From a checkpoint of a small transformer trained on Wikipedia: no biases in attention or MLP, untied embeddings.
MLP neurons of a small language model. Each row is named by its layer, matrix (gate and up: input weights; down: output weights) and neuron, and shows model dimensions 32-287. Each number is 500 + 50 x the weight over its row's rms, rounded and kept within 0 to 999. Numbers have three digits each. A neuron's up and down rows have the sign that makes its largest values positive.
After each neuron's rows, "fires in" lists the words (lower case) most often at its 100 highest values on Wikipedia text that the model never trained on; "fires before" lists the tokens most often just after its 100 highest values on Wikipedia text that the model never trained on.

L8.gate202:516477507463584486510513510448564477484382486533502473451510415524552625612540486497490492429510439578457420518478554503555568510541499614495557491496539475567545497645459532523496480502587525530493493446473522524511427460472652481373489493447484561399516572536497555563430491576462535544541489460473506514536567564483516426474519479537471471550441508469528511446457487454477562502402528412456440626528609630571547522431567565496554507539526482512480529435493467424464581491483429468571498492524499423519561513539450437573521475475521445497551581517546465488496515483490578611451482475504544445487512603435450408462535529491504518475600473478551556517438481532528511499510436447505484498445582459494555477505531548596480534586559549553491471483483526589448455526514488
L8.up202:479464545548473548582464515514525488544405569512525394511473425508576504559425455570473478479458535579501492502510595474552471536555541595551532476500454442548504523562544539505487419460475558497597549487499421556438469525551549549357474527478423519419521508518559504544504499574485556467555495480377560455543491548475491509481415510442454530477490476423596459374489528484443595473515570413510434551499533488526538513418487515443567547521466419493552576545445500443506568487474390487562442506518516482532590477467436540524492500413562492485562554538509441514530442490367509524433528443563624500486507474486472436450535429487523467535437500519578530499584541563563558451463505542495456513513529436472495458568461529528554459611517527456456439445506537533535428452540402
L8.down202:432416488471480494520571556365430489479498545510495550564553527529493488470575492498501561560518501539489459479538454465564485494478535552524536598549513473579475429467527502485422461520514513463515484520499410485433543429375506513407521488508515551457474507463480531446459529410479516515496499544592551537411457507533565530464496551518478617390504385552542434425506495517436514538455539546482531450443509479485428594493546449421520523497520496487605418515456541527453595589506577512570529524484505479525496547492478521527519523456618514577523498507475426466579560454436405490443472454519531530549551435531553493538494508392552585484396460542487483493428546509440489508529436451588413466519507472562477538548484560519521453483596538528562404448453513526554418455473574
fires in: "according", "due", "under", "prior", "referred"
fires before: "to ", "the ", "=="

L4.gate379:563586528549539477425542464490489543472534519516520524453568522510533465506559571557499424539473487507573529551433514617464483478434552532578469521431494509472494523601456465613543453441509519488499553466524505494481508582498520533478456515522554583486551498514425558607534494437561492578506537518501606528527495461522557486528549517444488460420511450460564498523572575485442509503571471559562519479519535510520525435518504408447510527483477438549563586565481481520495444571515490544460431362488466562524377482565519490493509536495481530531478524509457448456467624586492468620465422434434484484469506537532473528482479428457531526473477492483557499573420504394567472492512523560540433516463408470549483418577519372457549507518436572482503569588460578555405484462397487
L4.up379:491466482434474557425493518504460509481525506510417501531497582413562476588460459512500509525552531574408444543481526455449487515542466439484493508494584376485513675498450487506548503521479519397526521489474430566442571534491453499479524493548489439546474507541518473558459548478474475502489463482443560448497548537447486422494525541580425493475558552543436431434525540527448456474540483486380430426562502546421418487527547468526479439507517493447484415475461455524597538410560542517504482564479513527607509486525441574464545468494463486542509551499486500467439365534553622380512541439426487493449477486480585515571434469486513511514499465476531466455501511370537391518474366582576441501499556434600437491546517533505567486585546590436473437472465482476525420567527480
L4.down379:519485441483572490485469452507473519547441513570531397517501478431419499502503496520660550494549531466495607558390472527484514452500507476400497429439500453478484631490550497510444466569509439501504430445456464475551514531539521556515524540498524593610405489476495527527447438543554455515545435512455489602499541369520438458612420459496499557559474516500540526493507564468546489515516425454548555565440544547423591540468545487521465607441525491443423522498506456526497481462538536571520437468454450488541496539506428613471529425550519452484414432536484428512401452531512502569535477529513513476471539533518521480434539506481408561420450428415521591482507437445406430505518451557487455440455498500496452459593424467493512473557575523527464536403485470436470489553480495
fires in: "1", "4", "2"
fires before: "–", ".", "+", "', ", ",", ")"

L8.gate664:580351518423467576530463540528497506512475476531427515538503455466430423564393510438450468474472461407519532430443501459530587462548491472541573588437474491512538537476473517517474468454498552572599518458454575521552509537496471473489347515526498473583509521537539554409444453543571519477537513505544535475415518588532479510571587482502449509565395457550570580514479502456493502510442556494527582576491570547520531494521495561463457491488573502511376431500503405421463506485461499498510466540516477556481499457477605493538482598536455522537410535537655556548574471462449546486472521413428507496469563537520551536482543493464479573457444497542484550514546387427526499495427431450428448503388468543549515446516513608399509429498500449524529595465560378471495608534516502
L8.up664:526610474485499524571450517494509537505411482483535474479557468498452486463448530473368538469494373477534624533500406533556565487553501531529565559474462553444594525542602425537438512498501550501482575440429537511453457483498544483510514521519474530523567466530477504479416463523478535477493522446474500459480510522392519467546516386516450596447507556497445606488571507540538569452548446547501502563489441572496545482444541497457459534493522509488623534480564500552501513496572575564535548558529503439452462509491574520563485531552471569517541521401619513600490531600584523558517492590572468422487458403504528499547491525458543600457465559563594479496488589561518540495450548542424497512540578523564455489478493478462532535488504470587482482510518473563560592547521493
L8.down664:516468437447579561550534563497578449522576389507449454495554462430583501535470414472433464487519470498574502447467459473396470473502516486505544452487478443445493539549532578494440513399461549634567496514487514499455553420522498430477520503427546517429513494543549371473466538543511564442447487449436484552477504539521520447488553525449494514493566499533468569544547577455560425449432551527534528482518492502503450521478535501530477516524484503562525605533496508486525415445499470445435521588470447478400515516476392445566419418441519534473450561402439475509573543461432509407543462490481486429355470572505516505429562517458501493429515498494499434525458630592538531536435490493437499477383493526504476476540585413426628427487457347493545436525490468504475507495510519
fires in: "history", "career", "biography", "life", "geography"
fires before: "==", "and ", "==="

L8.gate949:419561513464522530450534483468520427443556562583437485456487511513509566536516476516515478430518424437495493507503461485507609441534582526570495560499512447451431485567486476484480528517516502521505544457461494467484487594483482479497522499403516479414444460582496575524422516583501508478473514488444474603506509540481480463480496549437533525521506501461435513435486513489477549586495415518553548456491508530468520464475550497535642529542522560449527437622402538573449507514457399534492443530482531448325495553540481478572505555598539493556491468449511442529439579502511588618433492496474518605482609427484456565464403494553436515439506504533516547510564530581497491473515428504499558641505488457441441492438465443505547564533539560587475482410561435514497470563523409
L8.up949:450492533462452527445511526471542509543590561455453562467481493444501488436520502395556454542476545461569492505545496413460493539531450472413505571477502497380525550440509516624565442512415492550346454434481516466452497557426494571492598526441543488487430539422515517491513463484484518425447491552468530465557508460390471481612474450477515526483492472498491494498473483503538495479446432517503558509472482505461481477492525513492486504414451444525474479505535526392476466506485597460469480548456496506458479476472427513597713459539576449493520504494546459529506523502534597535480541470491543548504494517517472511522517531419472572478462529520473548480523510374409568512573415491535577505513575463471522460544501432538540455486542460555594533478619541555524423456402466
L8.down949:501464390521460496521415543568487515479436553509495481488509498560445533599439586581461498536474597532510482486601445553465410416524529455463448534526568444482558485531521494409489433483547532492452494556497584504481541419551437448509416444594456457499419510537460467457517541481495503473493476495457492543458451528399429548496429492498591567493457551506610486432500552535485480477568465521560554451480514557555505472506449523538412562511467472534460555490605563481501470504417490527478469505544460484534460582565544531493492499602520481543489440486435519491551458478366548415507434488610467496532514487534522487468485560475422437598440538486456730491405510500455360498486512440480507530476520469529410542482503554518455579582504554439523453468471452527431459425402598
fires in: "to", "from", "of", "within", "be"
fires before: "the ", "a ", "an "

L7.gate480:512472445573561510542528625554528515485523438529551454511515515553534564538565507430503515484544393540528438494535509542525450482453517531533474440475434541472521443426432415519469468461509592471501535514491515504483453452513430467451571381448450512453576542536445425483491499456545537451387405548543646477543441456421491537556591442518410489431609396481567471497477408479462549471640517542502439464484559501541477627474459515543518506486536458529538517508599403528426480596550487515437440475495529547455498402435560437376551405548529472516520523453545539516523557567549496487420508493492496533527535465443462496458431445571489391420487492514432417520486510614527462471446502508441526600479517475436559452524512477449486592496556604439526484553489475487499529556530456
L7.up480:559551580530503486469571458454432500517513422517609565498556425440516654571563518505494483468499500462595447574533423557548510530544528617502470516476454563582468448559510556477509475555517445482525519432464520461410504580506477463555545474462472503486654485564397466629482588433523464461493524485529517429488462473518534420460468450563489505502480473509486496526545459534489592527421500530505541498453540440539547553511502419490533505437516513531651503564459567468505560493521478568570514495551524504438559489575443563623429388461545532506552564414472489554542565439458484467449541521495487515491486575515544481489485482428557397457406569448544522423389423583593495490542553484469504562569472431427447548464478498557449544444529457497500452480407446466543437545439558
L7.down480:479603531529408559457606558519538467499559470518473479449502426518518592475585471464493493541496606565564482540501458543496484396579585519479500452549438430537491568448565463486528452514483513521444490350485513527519485541611563461493509426562448494447488490564407492546443531472485577578511525464476477516460479486532430427509547463480444364418464508553491510477470521461521541538503533481459494461451494495480544475505474519458519454471548466565517441554540576503502496434489516517523577463530482565474464435517534464548448526568459458505434467474541550532508509531400531549457579544421487562562506608616471471414530553457447496422478590533540471465559404598525509484578455604628502488558468454438481521565527489543447449518427483532500443458432485500403418375433518
fires in: "such", "due", "according", "by"
fires before: "to ", "as ", "the ", ", "

L13.gate856:560454472555472580520548485411576447555494478502434541498483427465527573516529572518566504416416484484472503462486500608441551577483563486555569549463479543529452616601607523413498445516456515581541524412479482429503524578549466493581468469541523548460444575443444468515496544403550509449519544488505462528421467439583482520434527498453507582500501587536402527553514543440534495457444516547471526536495463482430519486521479478427517491532498484630497622458566467514436442492512515481477520482466467529527572488487455611511595490436539519473429479514476465504480543504490355517389492496379522597528548430459388540422452530547514517506495397468488457476422508496548493422455508540568493511454468466501511569592570510547487438501461531533457536520547462403520523506544586
L13.up856:492486476543565471557409563453569442543480548583456413463409502484595504482523471526494485423441470443541533415430529534443565550486511574489507529464500542506480584598536441475445430490426515441479499549420472473466554605533499410490464500530496540518539513420498494575524616491470433346451493512529489482417549400512480511455535510495549469521489605556497513557499553552508534493594514487472612531434478553445476574485576497452510527429528432584544473578513443570478546531531516416485480474501561522534478472539453490564562494577526544590425584525400425585541496527472447503551518562551534490483553445453373510376464497497569515494497506527545594553444583524465485486489459515483550470520546464533582494548497576522552492558478521513383540467411430426490518417453458
L13.down856:436392450456449425478530493463564467434472493471494498433465509452363520539418583493523553459414423604552504532505482495480514431528485584501471546522532592601452496435565491471561526547445490507576546479520458431484427518550515469503486477502525431370417437488492444543551457462566525443546587492421598472541510552471491528455511580557438483592476520508437487474433475413459530452554461498609623469390461537453455564472462513365514497556569453456590487465545492524535471523502511497463460502425438563462476464470481480389506509485551560497507503458516538546575540600459485555479570469471457534451452501622413436500481469524525493457479522502482595490586460447513494555388533424492497492511552532396522522520475492495500473488427526409441433503563493575492514610539542
fires in: "1", "2", "3"
fires before: ",", "."

L8.gate154:514503471368481552535576523484504585569444436492476494520480475582592454568445541513446482544552398544514486489493540568589483562433560568471450503579518532562589507516547474507579508524508514565439494536525570546536551510427530562454515496382494525622494520497510456467503523521510500526463474449548571454564564508571544406477520540545458588533508418492517482461451378526462419530554479562448555437500508466548568440524585459471481466397509471615487543507484452578444501514586539509437475520519408465527563449481435508541442518441541570524471438547527466497425502401521453526522513582530515489504566565532451529453438522501526489403504391512418470438454575459534633489503459477528536505600487547539473564465453515443581457391497487469548443509561550511509502511556431
L8.up154:443478474543484561498472513518492435505542451584475535519420485487498474562422474475623490419510568536463553472486562505511462485471521407475584406577463449576458462566542633552454511583501453495484413563526480412484431513416525463526485558642493493468609447478555533468529561543508542549512496576556501409573480659505517555505484494517518519426454517494429487527560546495516516488443459511464482441563466570487500553546512548505501460530568467502515499510508559527494547502544532480513552469472462459526502486499476496522513422510508586463495536499577465499486421574508557515436440468541473534509561539493516396458442464573501469403552444569550459445540613394470514444580509455433532497572529610496523460496628497484538512436534531617428442543568508483458550453490529
L8.down154:532595503508413511601486520458526568590570452455607480482467377521599579497451516448540521559478518510503546503407448489483540492521521498448424494469521491531475494466507538446581481504536495568410537511461553473444526532487533459544493470466445447451441592477474472460523490493470483479567465552453533424537384551500608498569403492476469476511500533420435443446399545495498470580442503459527542409524510551457450473556445490540518487445524463515493447500483481418541477466511475496557528559473427501488406550541513542485433533492574499588467609480477476458467454566462550548481439620470483531525486573468472520525391457453504531520498526466514483505532638503570459479417526482583495413528559447535472401466418464529456450572529553507486479546571517551517436472538484
fires in: "of"
fires before: "the ", "these ", "two ", "his ", "its "

L4.gate756:497441448481455510497497554453499524530452461509457570536487537492528481543532457583536524507572559499508502566521539520478560526504503418589531630549377547561457542526519475553461454457442490559535509514497446457432509492516548466591408533471415482487517497546531459512583463536505483459464599424447526525487495581504432513456540490522487646562571584467450495527438545553614519509462509442447570495477435533460446557444505457557585426390528466541559350561480512488521487481572410527685518550540516495552502589572491509488511502544483500492530438491408447507440451490506506497500422546484466420530453560444601582548503511521530526534501603458545552525481520507577431558449482499422508573443622446495467581487512387454463480467481453476516467462498458428576435420502502
L4.up756:562593475528465530475429548449596508602397452459552530615536483428514498619487505532483503516485504501590466573429532498495532443618468501508457595612486536595570514520495478505398448462472538471483435454438444522463445489558517535581486414509478435481455480557518411499565543502514515464433574533442538490485492604486514547489546547512433608550458521476493511478438506473595491467446508444529440542491444543477464511481478557458506417426523481469530513426450517501499618478446498477586491445548513525565511504520378450422452506570495626491516558495456422547390472530551627561479432529481405524526493499464488531543490538529491449549504524487557488513522509497522536570514424548480462457407536461559551364460433434476495497607496463554521452453525470488573483540561421
L4.down756:493443469514573416503485464556398421454388440519406557471540421530574481580517619479506567507423458505618479534496543526527521463583467542536509490489547516503585489504458474557418515506505524469460455466489439440485469444522482513489517508407496529594469611485507469432474493491468527665480525531525518529506482501458572498508483574399567524502453505526496573452522388505512457475505510441470543506414524570532497406514512492430415552476519419521521547407466536499516406545460429536511431440548334570463523433478560523452454407480432495503458494481479534438481545510468508590514554519480526503458465523539524501492532513494508547467452482492522505484491509501454596456453499440443445491506477574527528514545512484508500490576573518554501514566507464437532530503555593
fires in: "7", "2", "1", "6", "8", "11"
fires before: ", ", "– ", "| "

L5.gate1002:441555508503530459495480525502435489524490414444339488549503390440601522598419454452426574450453542438528436497501530527581471456545430438440508513589498592527497367516445457547464581446541567492487599465574528454535531489518509520543529547494543407526503568456474522497484469537430383441441542619504462461525503529548498526565491555517521618494517596449527452486426490565477484460582480534526538467576515584460456577447545468430443477464520494559472524474528529562595581512533556574517500537557440459473517486502469477564490438445514513535512559518500499479483463485515619506552548474588537522470453612521567397506479516407494554546570567515438485577466514446521603495456427537454533521532525462416545529487508530519495554503574449394488421503501565457427504538449464
L5.up1002:489477517529420536553560462462559453548469432447537464508488535458503547519415535529459565518444531484481470591487494498549478498481469496507519490561498507583441404575513389495496452517574511495490553479505553525510473416530475501402498486502599468544541574508485548587494542556525464599372470575472516408515498550508488511512392470457548538495490519450544467511494511545509484523368452534526459471608528496487526466470487487476510477562489445593414474510531557519522571550535543496478468429629454431438528488587544500526580545475607526521618517539531419538508505455463490434509480425485456464473555518455465461521461672426455505513441530485567401559503545505574518564459478469476488558470522451521456509484507439435532488528595481433499457431407488442363581471568451
L5.down1002:458556502425519451522510530572502594542528527480513565542427429482519436464373464540494453563436537486553503497477445514557495551450443477487488453566495509565540466440531552524571502500475461538528510502511563469522472387527480562476468505540471485589497460534546517518475420608485440498571567507532552532530484543449537414559428539553477548395534477471484507402500558500518419440569534577449573478541527491483471495496484529518364505497472414528466504475563431475456521485465458528561436528526511585496517529631469539550556435633502526533559442459511506571538488451505406542458596465509553575581463579494486537556481486497564531555608472450481413491547514513539469534397433481426552551562495419614449557512464534576509476506443545438590534469515512535516500524473506
fires in: "of", "part", "three"
fires before: "the ", "of ", "two ", "these "

L4.gate559:471499475484487555552556452449483570499577593487519522551555583479526494559508495462462483458485527449557520512540422492528502387499474416518420506477570453540482424581512443486518566487463473511592540576588520444467496585466530542556463461528504467457475568517453530457474384492492510477511576476457535392515466586563414489531479465475554467534497548528573486505475641496524536470514470562469476514576479579440554535391579521524477529496502497577461499488558463570440495519515502567508470615460487498491493471560511445427587495423493492596489575481531482486506425440448578600484475475536496487513527509556462463502462488414569514523553536429507387531544620517519599511467580453505481434536587577473500534522503491444509502412526474503533473516503557504499556468515469
L4.up559:429572465433493529488555494431474416489594458470530504526477570542520477600557521551564466484460537489528482505540449568444554485472524526615362465439464512539412533602550485457557499539439474465501515493607422415483532564531590498437484511439585507503537533495457484494494457509508512495418544445522620526450512573538462524520477496505460524462477503386609497456511531543483515500449530613508457469551498498461475574510617578473563479528554485565384546532511462563510520495543512463539463541508433500500467443569476467486576417466433477573542523497546500571540441466496533585472473483477412416578556464473481425525500540498473603556538550479460433600482488516520529500501572471542529468577512532462565561479512466503448476444537491499516393513436592481549548531533459
L4.down559:458571540394518523485482566580547496529521447482501570517434419495539531467457490567575428511528503510573558500522485511552536523446494522482558450584536532481441445483498541497532503557565367465447450406542482413555487519617564558476465512471552530532486536456560514478526506439519418467518547512530552432534460496550519516513450623561421549512496456384561494513476492493602443527564496572528504465532494448472494514576509589496552447460529556458502522473507487546567543480501443579573495483507453593509545550518488457504564447541510485500490499457550450609482487478561497458508527556488403492516590445474419482487556531505453606518516504520548433482509537353494571530483503378485547460609597520688513418486469577506436397500497524537465505511536509526498471514507506
fires in: "of", "the", "among"
fires before: "the ", "these ", "two ", "most "

L5.gate14:405504562573426473467464519551577527593391490576558526453534545559492510493471482456529461508468505457480431504508492461455503542556496456385471632513457554569429443518535484491504511423483504615526492456485500531489526469460535605519474434518478420446421521514461530446469485406421467456570485386491530513555517497490587472512467467385512468544442446566475514550406487425484571548603534514453418594521569496458448484466520552568474607479535504460433497569546495546497553526535498510453482483368499567471552492462521496424461497505440552559515479474506544456459508522587480491413499388479503465504465540506472511495479451483498474468535456459438386544472509486496486447485486555451600468496478610566499476452485357466539434546564554427411475493562548446548539616574518
L5.up14:523520491522532401493441487394421464565486574422477539523573439504463494476372512521518557522523393522577451513598599446540469515525437530504467438544481474563478493449548541514473637517602592562483478543418478466518490481509513443537575396519483470468475512533562515459435408490519622536447513519430486416539420367454529577514501462538566562561508519543457479516552505598491431555447445499540516483495550515497553516544524521517469534504593532515510457471609502498469464428562526493469536564395483437531542486443429571417452510511506540466611590534424483512565528555430490573466504539529581514568466466556541420487474503540437497458478499518465468421531515455513567531542637422481443425526471525484506364563495545528486576538510487557529496470499454556495518497467457
L5.down14:357591488418538423604497554445510513477525528529470512503524596468438531476504379456505435473564432519458463511540612503460526483577491551519378444444550521419543448652490458503460494428515523556472555540522510512570431536460531457364494433469467414570483537524425514483452541527448497499430489498541536522454538389551500455501459519442456569577523434569483438429519522449405511446401564417583440564468526483413547438452573562567457504496475475479514411479547459549509538478561492445523506423495530467480534461483454476504357572490484530485526469530497544415598478528447473550605466530448486499464441478574459502477541486441480510534512436511459391514499598471553565540438457573572378503487500515467497460577523534554569530558558442528537550488518518542507471442526534
fires in: "1", "one"
fires before: "| ", "of ", "|"

L7.gate888:496437415548554412457444503455460427474479522474578566486521425502475453511485507491560465434587531519461433501533617478487539486432437551500494491508488466544505583439541533579423499510452537515579516480510558577460562485459524426460541471467453430455486523581572527443464447611557540497487486539522557455602535465500495557555477538464555494523504561399572594552439501501543530501520517490471557590548554545376493430499497553394459494476542512462541576409585472515449462482566469568451461433427417397375449521451558510507498558451501493453555475459550464502447546539565566530523389421548514474439562501458516461453428514457470433533537536503559492482585556563588538523573456504569530480591473446529474475450474478576503510547542492493496460483543420421528473545556531
L7.up888:529501557475488495532510504386548546468452507502553503561432430518535471595421503585516510453488455501548503564436507498516467523436524539467626429482460515531518495527563475447484489504467568471555476452577404531487512474448461455553477598549506554469520475537520481540486508561487545571528554480509545496570539495447458426522527483499487531527513500423468521574538468483601442580474534491493448493483555518540485498399540526551516471497548503470477446527435453460456475463635526537424435505538463430473537508429519510528469570454479479436490420426482506547610434534519575626488546344513539451614455542583527448496485547519474544464525494465489475459534519488505552502469399634453472563535585509628516555431505542526564520416591480424596507479520380539594545484520455
L7.down888:461503529549499439561482491459511419482472563498534534445509475501493488456437573515425493379550577514409438543530541546501519454525437505529431409448568471528524551492557509484569423479496514531477510606451597511624458566491579423477504439512493530546607522488495352464579499499539488514528531529527476485591603479491490459563426518414436585481428414448554580507453478567520486490486504544574510512509531472604488466493534538637413464479516490416457485564558428474471492480539467572452460564470572442426456486536510420461596468536493473556517560412418542542413509590462455523536520436560515544487588476505542630513493537510531416470474514540550488513420555531480557525514528498508502484413554482593498512433493446529512556556548522500557545512518435481512567567476584
fires in: "part", "well", "to", "of", "one", "under"
fires before: "of ", "as ", "the ", "his ", "a "

L4.gate156:458543483436471503481502480464452461485506501518455445502477562505444482492463545476431466448445420588472451481464430615523441462490422483645562439534496495534533601542446383577479480557458472532446553405431480517467436499450500537574402506418477458495446433547560451471448455478494543597565504505523468581450474504422505421457485521429522475566428554567522531465530503524468586375512594553497437526504385514455537568430531472481519496465511593535438472488543519455469460533425506442529515473459539459438504533517613436447570476456510548427408509642546466490470620593418450525463487520434472571605403498523479546546432474477527530485561491525455461572557553536523478437463532521492557462477563429528521437462580516536545509521525465523491517391543503491457473492491454
L4.up156:497517563501536553516537582526498558509522361552573463549428559498417436467488498561520480521569515491484446496510399466460489536498443456581523412445523544503531568525454548508488524546462550516496469580532514440541476539501396510521508520426464523397509505561512523457426459512434471571506581522430474428520424587545492403555596549476503427518435540469536566361671439495498434499510528543550418583558513528568506532460447534459560514532410522454448485566476487503471394519497442442478513490495452488537581538587518596502461619532493522549597438530493478452527515513486529555617488530574451503549462428451439510499538545420532553511454464455480438477525427460543463511418509527465526393546556460499583572560488483517469475362514431624537533524531518574468494515433518
L4.down156:498492471492475526564521564443512548521495499507460466408564516425478520423455487522539574446497540497460630480559556581468567574402456519576477487457383506415566599525441594472408445503462580540490437434417439438562472469615477470555576439575490531519493531476519475433545440617545528473511571499450502433541550485476456485546532429509527515439481416480441518526471471524574529490524545551508481462479516461549516442548437538542569458536581472421501508582514544527474448419498452541562454443515424543416511507475557547472557440479532471471516464498491498509431465512441504527566499406592453460429482470531521503533543452440540479432477516597442538599551468501501553537421445619513499522487573514518520532512506609519487462430480446564427550553597498480483342490443432
fires in: "history", "career", "life"
fires before: "==", "and ", "life"

L5.gate763:425466559582500460486520483450469567464468531537470491567529541445570453523490459483536516532547531486499565593417469485449588529462456454564459536516458511512460461476507432487521469465484468522463508562502498492475538542557446490450504386513470468507505501397462545622535462484488451541531512480545570605513475542524610431513486498476558539445570378447509453434473457476516549451487499372409482580465477472482582486469475457507480473407463474454558549577439545422593482496450498508431485476419449563503496492537490545548537517582561497485477484468559475566496507535525528446587513481537508493478471461345510409548474483474447569432473496553418465465549422537415527553532449519464611437577440513459503517555386468524434466509478441564504590459465470543470518489591421
L5.up763:509481589517468526489554504474494465467472501382501414477511448386386496491522473512536382383405503535508588512461516498495480512512562585488486459548599533588498534535552464511450462472434567432418528472447514406532375492600527503436428493539481380474562463533497485478551521485443500462458522506520459425484593509515492530530423445564535529567502488496469504577560517594523475473462504501482601502442488467564440517481485535557453505491498460504498509446547510506483526502522481587493454529488545458440440446478425591517501467487482430506526593499442492556513527568493493505596538529482461492519436465561409445512496589457543546466454553426532614582564538549560488512492425474457583499501448480575476461537561523550546362517538425512497483575460383527557533415509481
L5.down763:452564553503497478485453487384418620480507522482501489543479443490543452476490526471506593543513490505522518549524409553466540489443520495495476523433528330517442429473446486544489507572478540590453467479574516612510483532459532430498609488487411499443397457404490535528554535440433495578417487495564469602490501578597453476487562541524499471443522478455482487535434499424522578510460541399524547541521457523541563501539426447455543442516486422435475489446548457464504493492430462502474527489486523601431505540472487498563478470518585435530442510532505581521497512465502512576542449456487588461519507569461549510491491425544514536508484514555524441458517492556436426456529513451539503444496435536386537507468496465403522539553489457477458589441497628502445529436479508
fires in: "1", "5", "6", "2021"
fires before: "| ", "|", "("

L5.gate579:502474488646481550494475480474400458624382513489573431460468478516502512553457529494518547493496498562515417547473522536360516577518533492558548531479522392435520587551487491484466486464461518602447492479476612491438589462556485503493549501579410533552480425529440467470520546512500588565512570408601481457498504551468456488516443582500470486561560472439542439513567462386490503480484574484538434592458489499463456574475492482538451455542504591457456422475379521440518544543485472433488417515498444418482523458493532524524519487482550489557510535440611533515535554469520509490502634503448495530543513517431539497547486506437611388475433459545618392495528435485428552434414528537506485529471490500427445488541577539496372457454450526535536488423499459516517486473530480
L5.up579:427504589459512490541565553478478505524454597525492522441467467476503493499496513481480566532494481524467417491449519472428551456510502524414517536524510515461524474523473506494482458498537596554569562487534514526481420494516495567562486564482510427584546409437502498443501505554651505501517532519486570509481575487528456480531549433415417425541515518474501500550549527554496489561487519552520523550580581524613496579446519486464543470554492455458493546521513450565430473459504467567497561550439482533592423397401539509536504415571570469480465361422540542484461534523502419473521444477470418526474490464541442433483503474433449422464490515506478549465483524501555518549390389523530570541555531439453437548510465469504578481483458516559451515477509517415470474432489633
L5.down579:521526469482526510484614503403451515499407476498467407488555454501538612526501525448486480458448539549533432519446456468561507458518501556499556560532421489451508482473492511524474451474464540464572386431508486456540445460487499543452536477415482502506511477481330590495458461547452559475538517494497522543489552468453422521470539506478488492579503622501408511458521591443486589456600501537483599448502586536515434499528460558503448407589539465379505562430439382531533523440502477452529568528497523515528591486457499467561466482532536572488467489426479559473463488536538494467484556501456610555516445485524501497426565525451455371518499432504457373525449533511454596459457434499517489526483427569485517488575468514495524462515495514484563556519550507498561413431486465
fires in: "history", "of", "born", "career", "life", "kofoed"
fires before: "==", "\n", "on ", "and ", "ed ", "th "

L11.gate325:625533567454535472550368518527523590533483418501440507494477466413496448436432488620515495500507516461458449488521505478460635500550470535481562520502502493468497562571508440541495429471505608484540514451422549503470564517532579507552474498530459516367571506502487521611460480505371507555522579508424483520507566474518559591518474397535526481514540479442483480439551583522604423394482507493578458459495513436509459465491514563411499559454498565509482534516527540517426513534461538583474490536394506525505440571474489530502563400465511581440516413558494429421498466577547504522491509571565516560451543462476583455438379520435568472527475478407470585501534402519512536393516497515433526461525469468569440507519470415545539445619502465444438474476554509495576433525546553
L11.up325:509580565463535442408495493485599506512497461531610575536449558398509481462508517552578563487426470476481449550510617494421557482529497401388461424497487458451415534504451515486513460542465544548580593560427381543495502489582527471531518523572475620489492538390556531549483577523517392497541526500457521520587575476515612510530546489524427449475464434516489585487486498511598573490533521456432623508480417578557515488526427460448497519431488506452519509604516556535617532511469424578563569480464471396549470504479561520495511461447469504438489579597483488512453483502544518530464465574512487459487504391466532407516516518480486483416567574464457397470472444543491491519531480528441512384489532476502530472505527488449579506541457525480472463471517571407477400526492526
L11.down325:520522571525478561527476475491462526491431596439410495568525521480472428513541474475610518465499509470504537531485476538543495510440473499538454478501508418472527528495537472565498505522485568473518504517447425510561530524562519468455501531481482541487530461560469478426484455548515423562484459489461531521411464502528427508504419478460582584540524432533524458543543451383585518466480447418594579544420505500505533523525551453377537536469605530550511535514537457572529495573539489619607539466544498493577499475560522529588575383591501544476442512585409514467472461526446480541444541547569552431450492461405448512537485406432523493506412495470559742523486576395423549496516493609534517445583446509590503478539519443514490486571598582546550528488505563428603500468497538
fires in: "1", "5", "3", "4", "1st", "4th"
fires before: "–", ".", "th ", ",", "st ", "-"